Weights of a small transformer language model.
Training: a variant of Muon for these matrices, 320M tokens.
MLP neurons of a small language model. Each row is named by its layer, matrix (down: output weights) and neuron, and shows model dimensions 0-255. Each number is 128 + 24 x the weight over its row's rms, rounded and kept within 0 to 255. Numbers have three digits each. A neuron's up and down rows have the sign that makes its largest values positive.
Before each neuron's rows, "raises" lists the tokens whose logits its output raises most directly, leaving later layers aside.

raises: "ular", "ous", "ated", "ified", "ating"
L8.down560:124121136132134148135106139124132111119090091141110157162138113137141098126130141148098147169141133112157116140141148128097115116115139104103109155127116151149143177135153129095145114132102138139125171128171127160122161136095121156128095118093107145106109146146140166086170157100145122114160156104125109111157120166160110144115110184116127127102151115092152133096143127138124132090139135165147151158139096121070091146138117139183138142131125141126144123130159137120114120175142114109142121100104193168149134093149116144151167126133116183151132101151154103141188140100115093111134096111132160150131127159134091152148194155088162148144159129178118175095120113100121135101136202144128132129134126086103148087093133178122158136142118094120110112152120150141122106106110126

raises: "r", "rs", "ri", "re", "rad"
L9.down84:149109087104138150148125126158161108109094136126122155148188129141090154088066089147132156192138133107102132139113126131155140089136140148137145119094116142151107168162109126111094126136098158118144133125116118105126196091096128145125144156174137140121149098172203150160140125133122160138086105116139099180130121117120128121156148134161138150141112145074126158109094127098141117134106122168139112117140126152109135084114131133126121097136103160139185145103130085109102158126143135154151101133142120112135119122154095115117155155134151127152117132169170144122082126121151145129118138126108104095115115123132141139118104158135097119133099130065124129146104119130107129143149169090127115100152142095104115105093137145142135130174114115177119154087133093160172095139150132

raises: "ment", "ments", "ation", "ence", "less"
L9.down261:064115119086130122135124109147190135103143175152113137088156118157160105092097166101138162147096120098149125119116102102128145107122134091132156149119101132182159126096147108108105144159123094081163141105106183177163125107100158118137136099104107128108130134112104119068122147158154154100139144111144100144086131120125115118136104160125157161141164098128178133098135084126124180111108101121132136062134134115135160130131121100132105086118143111113118144078095125144146158138114116132146098124116162117128104133140171133136125150138132084186112085144094147093134145112126121133122129176131126132127131121139100150119174163118124129162134148119142121155128116133143137084142123114139143123096134089112123135136155120139133101150180091122080136146137115107146097093121122

raises: "ary", "ura", "ari", "aries", "ous"
L8.down202:108128126097128120134144127150139140146126130141128089107130089123139140134105134105139135147133099078139129119150146142098124142142102088131114126092173113132123155129157130088128128136103149077100152097123117175127186131133106159096098081183118133144118150129141135166184129102129151119117148123168121108140120140152082157113173130131175122119154171126140175146178158160117167153153121155141177119102140135099098114119117111111158139091127115140140106132101144107131149176083105125128150125147135126138137116113069093176120092103112152125127137154143131081130106126120114113122105113135132108121110163155121127135122098125156124136134134153043152173142147141128111123080177093145171127121112129157135102115154137163131065131112158135106115129090146116106135085100144

raises: "age", "aged", "aging", "but", "like"
L9.down192:197138158122129130119142122145090143101116153098137103148110140123129115107152128049107116094125124129134119105137105080126150097146131091131149183120125168105128067112149149155150144104106140095162131140100172133123133144128153146119059139120124098119113154136113116151137102105084133111161106114134087113126118138099132120154136124110086147163146096125158163076129137120153101109136158130127111164098139124123106192113115097146141167136162132091127136149157157120158131182064152108123123112126126128168141110135175095132093164151135134149163092135133121144160129123119104140122119151105125156102082134126154131139102146097127173140133136126115147118158099118093117138119092122145125165170141118124119121100157111150122166081145102104109096138131162101134131129164149

raises: "ator", "ating", "ated", "ates", "ative"
L8.down519:159111156112126110140137120127113127123173120181146136090133115135130111135124098155126115148126122101138103064169135150140120123080089108124128143113149126122166134166138101100136109146106105159086101127134154120082139122138135093150148117139158167130142119156096106112119144119101103117106154137114172098119138117128102121127107169154160129090107147104162117100156163127152134124140101117175158138146144118117136122119128157120122145082119149129127161105119135132054101182108148125110114129160169159140131114142129105139136167137116145160155092120094079105061102127142120164132119126162110163146129119151094124149076105147109117131108159136126149173137121162174125136142063169138129134124155103114115151106117097115126160122172081118122172111116099122160109084113097

raises: "ating", "ario", "ative", "al", "allowing"
L8.down406:101132108120179110079117121132125121128148148145161150104151144106136149096125094176175130135086142122126108124157115115117105127131143092128125109129123158138173115118133147133160089141099115095106122133127159131067152118124112118143133170135115155162116149142121089141133075114164082146148150136131153142134115133142132133088068148132115139130137122112091124100161171143118139129126133148166142126184127158161155146132117101153111121086116118133152129155128129144116155153125163109069103136092144152131102142116085077147124123152025140147135163127090160157125142119126109127150084121142116110142105107157094118122099146162161152152105132199110096162130146117112165144141145139173161120113105147103147102113117157134104141101117116103125148138132133136138124087151116

raises: "minute", "mile", "hour", "rup", "year"
L9.down636:153163163140129128138118157164162159091152139084110095067104106150140119089114170151124136108136148120112115142154114135141124180137118127082098130146125112125102112120090141088101127134128121119155128107111149142156145168122104102076110113121129102128137139155126136089143134108165135123092127115121142137155109134062109167134112138108142141188125122129106102165155127097140097126108121156111127161126101166143130102145141126146147143081128123124120108156092113064125105099135116148114119102150127090127131124085113144096135091104135136141109122112135154159141144070112123145094130145160051126155131116143144129143187182169152129154133113142138153143078146106112135118158133119103128089119146136121129142113149127154100165166108092152148150094120115101082101109155154